Weights of a small transformer language model: biases, 5901 steps.
MLP neurons of a small language model. Each row is named by its layer, matrix (down: output weights) and neuron, and shows model dimensions 160-223. Each number is 50 + 15 x the weight over its row's rms, rounded and kept within 0 to 99.
A block is one neuron, or neurons of one layer that tend to fire together. After each block is what it responds to, as a language model described it from the Wikipedia text at the highest values.

L3.down6:52 76 28 43 50 45 37 38 62 73 38 56 29 42 64 73 56 62 31 06 36 57 54 39 72 56 48 34 33 74 42 54 56 39 34 71 62 78 36 34 60 60 56 58 56 61 28 43 51 43 45 56 57 75 60 45 39 31 59 48 51 66 26 61
L3.down158:83 42 61 44 46 67 42 28 53 41 37 68 62 28 46 30 72 46 74 44 64 54 54 75 45 56 48 49 35 55 33 13 44 73 47 09 57 65 85 42 51 59 70 81 09 46 22 41 56 54 44 47 50 64 45 56 52 31 69 46 62 54 69 24
L3.down231:58 57 57 58 32 22 43 46 51 55 80 49 60 64 65 70 54 47 37 29 55 49 45 29 35 32 50 35 40 24 24 49 44 57 56 51 65 52 49 59 53 51 82 56 44 14 33 57 28 54 43 49 42 69 53 49 34 53 64 66 58 39 36 43
L3.down262:33 51 38 41 70 62 62 46 50 71 62 36 17 54 51 73 33 38 53 60 82 17 61 39 64 58 46 58 51 74 63 48 62 81 47 50 50 50 57 67 59 65 41 55 86 47 74 63 63 26 56 66 47 46 34 43 37 40 60 59 67 41 69 65
L3.down466:37 65 20 61 68 48 65 57 46 43 65 56 64 53 41 57 32 77 59 61 34 54 34 50 58 60 71 50 53 60 36 56 62 57 28 68 38 58 69 60 48 52 67 36 52 33 49 49 59 32 25 67 46 47 29 62 44 49 45 57 83 71 61 42
L3.down472:64 39 40 53 29 66 60 26 78 51 53 67 33 54 48 57 49 52 99 28 58 57 39 94 33 55 53 64 43 26 64 40 28 73 59 45 50 59 24 55 34 38 74 54 32 74 23 82 37 68 58 67 44 42 40 24 49 54 41 60 39 39 45 67
L3.down559:55 61 54 35 61 70 45 51 55 45 64 50 29 39 26 51 70 46 65 80 57 60 69 76 58 52 32 44 53 35 51 49 82 52 22 51 37 73 64 42 48 32 68 48 60 43 56 47 24 53 49 27 48 64 59 38 66 67 39 41 51 43 11 55
L3.down563:41 52 45 77 62 75 25 69 55 56 54 90 60 39 59 63 30 45 43 45 51 62 38 44 57 36 41 49 71 43 56 64 45 57 46 31 48 44 60 61 53 47 43 63 57 40 30 54 58 73 31 41 54 45 47 54 61 61 55 47 45 58 37 82
L3.down569:46 56 64 39 55 52 43 41 42 48 26 41 40 55 74 81 68 65 45 63 58 52 74 40 77 44 48 49 73 37 31 57 41 48 75 61 33 46 19 62 47 68 58 49 50 47 54 43 57 44 58 47 46 58 53 40 57 71 67 49 77 38 56 42
L3.down586:55 42 48 38 50 50 48 80 24 67 72 54 53 35 33 58 58 27 16 30 52 39 23 45 35 57 51 61 55 54 52 60 41 72 51 63 86 71 30 61 65 55 61 55 35 52 53 51 50 38 52 30 46 51 70 82 77 47 64 68 77 51 56 54
L3.down628:40 51 46 58 43 40 63 56 60 33 62 42 39 41 57 31 29 46 64 47 41 67 51 45 33 60 61 46 63 57 54 38 57 48 51 49 68 37 36 76 66 46 97 21 48 38 59 37 52 58 41 46 47 48 70 56 51 77 62 53 27 38 50 50
L3.down637:39 56 53 55 61 68 35 69 27 39 41 45 25 41 46 52 33 29 56 79 40 67 56 36 85 71 54 45 40 23 22 64 60 54 47 44 34 74 40 69 78 25 35 45 29 66 54 58 63 32 51 63 54 46 46 38 78 84 38 42 48 76 46 64
L3.down697:56 24 50 39 83 64 43 53 44 41 57 31 38 38 57 61 67 34 48 49 51 31 65 51 66 60 43 70 32 43 15 77 35 64 60 42 74 43 23 82 42 35 51 53 65 57 40 79 53 44 39 54 45 29 50 40 59 43 47 51 41 49 38 44
L3.down718:30 57 49 51 27 60 48 42 52 54 69 47 53 35 40 65 53 47 54 53 48 52 38 20 13 68 46 61 56 76 57 51 53 68 46 50 36 58 39 65 56 38 76 58 39 74 17 50 42 49 35 39 48 69 27 53 58 34 63 88 39 37 44 37
L3.down1024:72 26 58 61 60 88 78 38 51 25 38 28 51 66 58 35 44 54 61 42 59 31 51 72 58 70 38 54 60 47 43 31 66 55 46 31 49 48 22 54 49 35 67 44 59 46 32 52 43 75 36 85 51 43 52 44 31 79 40 41 60 48 34 54
L3.down1155:31 28 33 55 50 76 50 39 49 57 59 25 67 61 53 46 38 72 61 68 70 61 46 37 68 50 46 48 54 41 26 56 42 76 56 71 44 91 20 78 57 58 42 49 50 38 37 53 75 69 76 77 52 45 66 49 61 51 73 31 66 53 45 31
Responds to: Ordinal suffixes and word starts

L2.down249:56 32 39 31 35 24 42 73 59 39 40 45 33 76 43 60 46 37 50 58 64 69 44 48 74 36 45 52 45 54 44 43 16 59 54 65 54 25 50 91 59 18 96 47 63 44 39 28 37 49 22 62 49 37 32 62 52 69 53 54 62 45 33 60
Responds to: Split pronoun endings

L2.down1045:69 54 44 73 68 75 33 46 54 72 40 60 40 40 57 57 42 39 77 37 51 46 46 19 55 43 29 77 55 42 36 57 58 46 55 43 69 39 45 70 51 50 73 67 65 44 37 33 29 42 53 72 45 50 44 48 56 66 67 46 47 49 56 39
Responds to: Split word fragments

L3.down68:60 46 54 66 54 50 44 52 44 25 54 41 38 54 29 50 64 28 72 37 31 56 48 47 41 52 59 60 62 59 74 55 61 58 53 38 71 42 25 29 48 54 89 33 60 83 83 54 57 62 48 38 41 23 63 65 64 27 05 22 44 33 43 54
L3.down109:52 64 64 59 40 46 27 48 39 47 59 45 43 45 54 75 29 51 39 38 43 53 47 63 73 59 55 44 22 54 49 65 47 42 42 28 39 36 53 37 59 62 53 49 44 33 54 41 57 36 55 56 47 19 45 41 72 37 31 36 57 27 31 37
L3.down134:74 46 39 64 42 66 44 69 30 67 62 62 44 45 66 38 42 52 56 39 51 26 65 59 60 40 38 61 67 61 43 70 52 54 51 42 44 64 56 45 70 73 47 38 38 43 54 44 00 74 30 58 54 35 49 28 23 63 64 62 68 62 43 49
L3.down180:44 52 84 39 66 67 36 38 50 52 42 70 31 66 67 62 25 31 51 50 25 72 76 60 37 25 57 70 42 74 76 49 44 60 53 56 25 44 60 48 48 65 69 66 22 75 16 47 54 50 41 55 42 46 30 65 48 65 32 46 40 44 54 54
L3.down266:51 61 34 47 55 66 61 43 50 61 53 41 66 72 36 33 51 50 42 51 56 58 62 65 76 46 40 64 65 42 21 42 40 69 66 42 60 39 63 36 64 09 73 32 52 47 54 36 59 62 27 61 47 65 62 62 62 53 76 57 74 50 32 64
L3.down270:51 27 57 22 48 59 41 46 31 35 62 42 54 67 57 42 72 79 49 57 59 39 47 53 67 31 61 40 43 49 39 31 43 72 80 53 73 58 54 54 48 32 49 67 50 65 69 75 53 62 27 21 44 23 32 72 49 47 52 56 64 43 43 45
L3.down546:69 45 53 52 64 51 52 59 38 48 49 50 60 73 36 23 78 40 93 37 51 59 40 44 48 33 47 54 30 64 23 58 80 33 46 48 71 33 54 80 39 11 56 49 33 23 75 57 67 32 49 36 42 38 56 58 44 42 31 32 40 53 51 50
L3.down655:47 65 41 62 50 84 40 54 47 58 44 25 46 72 46 50 66 70 39 52 35 33 49 37 43 61 56 19 59 70 33 74 74 36 43 41 68 61 41 47 34 37 54 28 44 29 50 64 26 77 23 59 62 56 65 70 62 55 61 86 55 46 35 57
L3.down679:56 39 29 54 22 37 69 48 37 60 59 32 67 37 61 66 52 51 56 48 29 43 56 53 31 25 33 84 52 29 38 36 62 11 56 43 27 60 57 82 71 51 68 74 65 51 69 52 47 60 52 54 43 36 69 58 61 46 73 53 44 42 47 52
L3.down767:37 59 43 50 65 44 48 54 48 41 40 64 82 60 53 42 50 79 42 56 61 44 44 60 66 41 54 44 53 52 42 49 77 69 25 37 54 50 24 80 54 47 72 44 66 23 57 18 89 46 43 67 50 45 57 54 35 62 31 28 50 55 41 27
L3.down823:84 28 33 75 60 46 59 42 45 42 38 45 59 56 44 57 52 38 86 30 37 09 35 42 43 48 26 40 71 46 42 61 41 59 72 61 30 46 62 71 66 42 83 19 64 65 44 24 55 41 44 65 45 63 18 22 41 16 13 71 57 38 46 68
L3.down855:58 47 44 49 37 28 62 49 34 60 31 73 43 00 66 64 23 32 42 34 38 47 66 39 04 56 73 54 53 39 64 57 56 38 45 61 40 53 62 34 75 51 71 62 34 65 59 37 60 75 36 70 45 65 41 52 48 58 34 26 42 40 59 44
L3.down979:30 72 40 38 42 39 15 37 66 55 54 39 52 41 82 48 74 64 28 55 37 45 61 25 54 48 47 28 47 47 52 59 73 60 57 32 45 34 64 40 50 68 75 78 44 22 66 47 60 78 69 43 49 63 25 65 59 50 66 70 60 45 50 47
L3.down1039:54 02 64 53 51 61 68 66 43 52 28 31 18 51 28 50 56 49 56 32 56 40 44 37 71 51 62 44 35 70 39 45 66 46 49 71 18 31 31 34 62 60 71 70 62 53 38 26 60 57 42 36 58 48 60 36 77 48 45 39 47 41 55 41
L3.down1090:67 42 53 45 34 73 23 47 32 37 56 62 53 65 72 23 52 40 53 39 43 25 58 53 61 60 39 57 31 56 37 45 21 65 87 47 37 69 71 50 44 45 37 68 70 68 45 52 49 99 35 41 53 57 21 52 29 67 99 45 39 33 51 54
L3.down1276:54 37 20 63 48 41 62 35 62 68 41 53 59 72 44 59 47 48 61 62 63 42 72 55 10 37 20 40 59 35 34 48 55 39 75 52 53 36 33 51 45 52 95 21 69 55 22 55 49 59 57 43 45 31 59 29 19 46 48 68 25 32 45 36
Responds to: Word after "the"

L4.down161:37 25 46 68 55 64 67 51 55 54 54 70 15 33 67 54 56 39 54 52 56 57 20 48 67 62 62 55 57 48 51 47 43 51 30 39 74 55 57 44 57 46 51 52 16 61 51 52 67 76 33 54 56 50 42 59 72 50 57 55 48 57 67 48
L4.down648:61 73 53 51 62 51 71 43 51 53 41 87 14 85 61 70 41 68 58 32 50 41 59 24 77 61 42 50 51 78 42 37 32 48 29 64 44 48 45 32 49 67 58 42 33 39 09 49 55 35 28 41 38 53 35 54 62 45 52 42 72 70 87 56
L4.down829:70 53 38 31 27 58 68 68 54 50 53 76 76 44 52 70 69 27 72 37 48 44 32 29 54 55 24 32 35 45 33 47 34 61 48 51 66 20 64 47 61 47 34 78 46 42 53 74 42 49 49 46 43 26 57 61 48 20 81 89 43 61 52 50
L4.down832:51 60 57 52 49 60 49 26 56 54 38 76 43 17 66 67 42 53 58 42 44 47 65 39 25 58 43 70 66 52 41 44 39 83 47 73 31 54 52 35 56 40 78 58 11 44 39 44 56 42 45 47 39 62 57 44 53 65 69 62 48 46 59 74
Responds to: Word-start fragments, table pipes

L4.down269:48 40 54 48 62 28 62 55 57 66 65 46 15 54 17 41 75 45 64 42 49 60 42 62 59 53 67 28 44 67 45 66 45 67 42 36 41 44 51 46 72 22 42 33 42 32 35 54 60 46 40 39 53 53 69 00 43 54 53 75 59 67 45 79
L4.down399:50 67 58 35 57 52 77 68 72 50 54 49 70 74 32 47 60 38 59 76 46 45 39 29 23 63 94 54 54 61 65 55 85 55 49 63 56 72 60 68 58 49 35 40 36 26 53 48 36 36 54 27 41 68 46 50 60 33 57 69 48 52 72 47
L4.down557:53 47 18 33 66 63 59 79 43 62 70 42 44 78 35 33 49 52 77 94 65 25 61 44 45 84 46 53 47 53 59 44 48 70 48 44 72 75 66 36 45 41 64 54 66 21 47 54 35 59 52 37 47 51 80 51 32 74 40 68 73 61 62 44
L4.down828:56 35 37 54 53 52 32 38 75 29 59 51 48 49 34 59 53 49 38 61 52 62 75 41 48 54 34 57 62 62 59 10 66 39 72 78 44 51 43 52 57 30 23 54 68 40 56 73 45 37 64 52 49 65 35 59 42 55 38 50 62 62 23 49
Responds to: Early word-continuation fragments